MLP neurons of a small language model. Each row is named by its layer, matrix (down: output weights) and neuron, and shows model dimensions 0-159. Each number is 128 + 24 x the weight over its row's rms, rounded and kept within 0 to 255. Numbers have three digits each.
A block is one neuron, or neurons of one layer that tend to fire together. After each block is what it responds to, as a language model described it from the Wikipedia text at the highest values.

L2.down10:117153133113129118145132118122110082135155107139118184164100126109165167116122131163076128086141094119087127098130165115106143118173133098100153150109101131145129146106134112085174130098110146113156104148116116116085160129148132141105132072121118154109114123162087110099132102176100109128110123091143153123133147137156130135132126150162152105101150124167115174089132149106153107173147116107126134137136133084099105119130145099091079140145145105131139120118099124146102175100151108
L2.down165:127113118119119105120100116148173082116117150163142157124137111144123094123091126103144134153125130149143150130140187142121169124112149134131144103135088093119064100113134100139150113159144075174169107158158127086126130097112138138123147144133114140112081117157121111130140103131143134169159107150120104124134147138158154166146123128143163120120108131129087113075108150111080121129089139101100169128143149148162110152167139096136109153109109140138157154152131130154177158129168176
L2.down174:144154114153122130170099123158124152149154107135071128088099136153124104151137096105100188176166132115129113116119129117110161121142128205133146099141099160157147144142132117095119156131146100134124130117130144098134146130117104142141148130130139153130126113129137160103148168108147124139065080126092113153153129138137122131164154131107071123135126149119094109091163146131099175116122109136099125113185132120083131105125133138088104085103151115150160145107139148136138171091121118
L2.down181:118149140122114115116130138119174057116142120155146143166130139144135125165085123152141109088102160115140090177135151158133110115150135139073132160147167136138105126129134170099092058120117132154132119135143128145122077159133133115193122141122138122104160132126091125160125146117102124183139131093152112108125124102119138102123147142156161135113120174117127124124138122134108106079105096092112164174120140142142155099136157083109130139155155138089118138153149112121105121117136169
L2.down218:118081119105146049129161107167105136118138110134159117125090145128145137113146105148133118109107111161138148145163133085146120123124156130079160130120104067152110131122156143151145111137091184129110126096135130149169136141136120088133092138110138172135111114108130137116162155149147096119169156146115134145142121076121118132115115150119126133125131159145121133132133143111121136129101095125130136164166160115168165154106121126069094170080131181117161096123135110122112131142123180
L2.down476:161124110110140085124127104109093170100090093129167191117086160124109137090131126117129149135160108147146120188142127093147111099171117101155157145112152156140142175102141169104113123114136113129131138110072104148141163127081137140174127144158109149154145146153087124119114139146142133171138130116138132118126188126136138145144164111152093124140120140152081131105118101149156159127136116147153107139100125130121103113113185128114120121111154166098155146121145126166123111116163134
L2.down519:130197154145184128144109136147097061115098129145153152144084117140156132108102110137116137092126137123120138059133169138128109132109150103155136152138107110112116104125135139100144148154135169114131149172121123121115134130084128148126111077169084119123167133093115130086134098143141131124140170133127108160097139149098149120156136108158112120142171126151150131140152127182141108152140127124109159141122134104152118134110138094121127195144150111122134111155152153126115152089163087
L2.down611:131122147150103171145095183136119057128104134147162116090094197110135129137135088143156146143150134111169103152121109159177133124102127140111158119121116135109149110174122153105130103119101113142137151137130124177141063099135129132152132153130100105155158112163111133137127166126089145115124114112130111124153122136119082117120104130172128130089098109156124134140151096122136172146128105113132167108117130123127144131094139097191132154120146142138165106101172111109123116161153119
Description: Section and cell boundaries

L4.down86:106076083183168129145106114114062154138145083137121154097101160156167113156143105114092147141125130098142088145145147134158130100144163145126110132134129115127120125119118098103137150180078118152127160068187139111133155107094093112128183134148150146152177129101123111135184143121182148132099122130153118155128148111116128110128157140116146157138130105156123131125143144121091127094140132125117152106137098112128147135111135095081101145134113147124111116140121109109101133127127135
L4.down529:141173118101114101139120140156146125113147120115090122153114116146111166094085140110138101136108121132129107123117087122127121164114094133120113133114115164186119117117162144140138110090177142114128149133097126157090133104141124164138113150144109102146107110168098149122099076142091098129138115128086106116148096113149114107134115108166125112144117138083119128122087133160129116118151115107195127194110131088130153119161181119165150133126114147103143129108095154119193118111118170
Description: Main verb after subject

L5.down60:169096156140102098120155134119146144130114112111148171151125130085108098123088137196106133122129106120136109115086152135148130120165144100122110133099132132125100120143112090089173104083103106131106121155122172118086112071111134137145165108150148156132142139186096133111124140118146089091146138134121102132170119113137147134145148154105156131145128126138096102155150126160115144148107119148127143155105160130123111137190166111103141122126151143117100146073127138110095075092105145
L5.down268:150148224127141111124120114138152141116127126126148168190065136102140154127121155130170137119159139143132141129062130106136095147156130102131139122085117099089119154085133104098147097143096115102139138165151143135121157112094117170084097129152128167139147168148114140140140131147109165126160107116159126141150150123111098106158131142112118132138108138139159097169121124144151109131133110105128141123125185151138082143142126133146148154113125128095101150080117108122105142118104124
L5.down456:107122143127124128105153127135157085139138095125077135147135153098100109169111144124141126100131190113117131151127203149113113149144178148136145112088145141152156124149101175143149171140134106107112137144095122135119122175135145154106103151109103153128121145128091137191120114133127140154133134094164109167114113091143102154146156143142170094162133129114136138151137147161105142118150134106120147111136121083196123133130153126137169086127148161093101129100125158125147096116123112
L5.down598:118121123128116156111071125154115102130107118131129111146101122146150161083110115129172140124176098142103105115088185146155124124166142109113127092170119136097120121107161122105140152094097122112154136137101166195109099116137102079105138130131160152176169137170099104126131107114098142083172135165159103132163146106099117154091172140079134111138107130155123128128174150161090127122141125109102118125132143102117130108095131114110125137093127125143147136118114139104130104113114109
Description: Clause-opening connectives

L2.down7:134139132142107159140099141105200113111127168109112121127141122134119105100082118154089137142123074111122120096132051131088124124155082123094128139120188112133150094143138081147129107185141152120148114091107132106123099145120102168124156149103151130157121144186170128139095112114115138094124091139123127122132093105128113172137114125129123144124143132110135077144124115153138128096120139138136103141130159133137152106121121176102163136104134163125113168096108166139113124123146156
L2.down27:153099153085123164153120127131109154105132169107147118168137096148107088095098137111111078107129137122125153164141166113125139130155170113117120117165130078103120116138173126092122106137118149145125172116106107133124156139115156079150116094123149107146139086113060149161168138124124143100129069145115109118121099115136141151137105102100133130165119158154066134140120139140144126107108138134114152161184108144142149104133128103138109122117123143139114080139134099126105090163130163
L2.down30:163155159154162095124104119166121094106135148119126135187136148134144137168108125145151097125174118126085139106117108173165154138112087132136159102159117137130127134104106149106118126125125125134135127143096151098125107118143117117158121149129133105121167111100143142133089125135147110101124109107098131090133111121088111145098099146088183167118112106095108123149160154113107092138128082122153169100171093090145126174130165140170151132111136127120141111080149099151153150075111141
L2.down33:106124172094136115138092122071147136122118132155167106135104106119103121105158097085143091097148153125176127160143131097146128115115119128132103163119134112116177096106121120113164123115108124075126134107141095184132086116112123129181131108083105142160143143138110119108123140143151121112127107124144117124122122084163103126114142182121139139150097120113133145125169146098144152121124111153120166114114132139068079111132148096086115170143169154085124154105162104109153118126127149
L2.down188:134104136164112113149139130104118137140138174135140151177126117126101133128097101127166115120148137118086157144143158144156127106129125121132125178120097122144147159078109141076154117130143123125141148177122112137104120155130125094143157118133154115126103112107140109133091125087138102081095133129073134111095132130086147145086103144087162129117128164064092114127108156119121104125122078112145166138172112090151124127124192139159071137137122120109109095123157131142156114104125141
L2.down324:124137140110108179115114100136141115120128137113100141127117160118124114156117110158134091117147133119097119104125120111130146184107105170093168148157129166152124145133135092060173175133140191140104133123116101113116149126132124133114155159106093144138120138152110114101103103145123131157134134112159152123091112132146119176100140122102105091140084127160081106135135075060113135152126114119096144088184123139133119110079111131129116168114131141127127125126178133131161144103128141
L2.down368:147096099134154105111146103112083184121151137134143154077133123138119099191181117113124088158173114107143159109118099108125139112149148137097126139113131146079115116170129080149112136153101117150106107107154140106123139118173132098151124124169113106142192133130112175111169127121085119107129145104170120160183129152126116157116135155173111131162141140155130142145118093119096112116152124123119142102134097118120108108136124139143145132142132126107139170150131082159099129144155122
L2.down483:157138135094134127186115117082095174162144143125149158111158136123138111165185110128157111156167149081121146172132145100154142153158112134095096137112113120113133103154159165108129200116142168101128169124119145141150173165147106149102157113122144118148128093127080159104156133114104149142148083160117111123109157122163141065097119155154142151115142135118146154109131133145119120152126128124127157162149116153144114114145133138145111116099141135149144151153153130103122143156136110
Description: Clause-linking subordinators

L5.down45:110171161122154147145135132130121109159151083164120121147136111129153097101135105115149122129106114174125083107116121110093137109074127086115115105113139117110114140111104158181152151101105140091149116120158109124119127086140137111081135120138141133104137102146147129142171138108161103116089125120152166136158141092114126149161053119135141121126133133128154133134134122175139047145082152113103142124149096128101146105105116124129140117109115153115110100065127109158141147084127112
L5.down47:186171102130138075161105133127148149149144118128122141155137143138120133138135130139124166117164164118117130157062157131121182116136151144145099089109139134166109129148124146133120107077096152126144104152121136119137132106121083159134136165126168123120166125148152155114143114149110083159120144103109131137104139116131136122157085106093112116076111103134148132117103131168112109161134124117146112127123144096119112077160153153134112150077135116082177132120121147127085180101092124
L5.down267:144143141145132124158177118145157069129140132157128153143124141137105127164121121093132112145139175117142129175147167119081129109085098104139098110119144102152119153118118120152116088156100103095164093156151144115101144106110108131096098151134165129111140152122132141112168184141112129125108105104140139131166099122179171134145130149104094122142150124049142146132113130107160067117149150135099133146151134133112132122167139128145080145123128125120112095093130144176126131119128158
L5.down580:113131093131177111121160147166149163171141114139130125090147086130111121119155105108125091145121127122128168159132126155150151128112138119105116123112164142115162133157152126114139141100115118134159163147113145081162145099127111144123143078153132148156081141120144127127107143129156086132111140123118154094128143124139099070143195109086139144147111171094145121107126136107130121134111173169118188092113158103079131117094154143156113135140118114182160148126118110104158111143148107
Description: Sentence-ending periods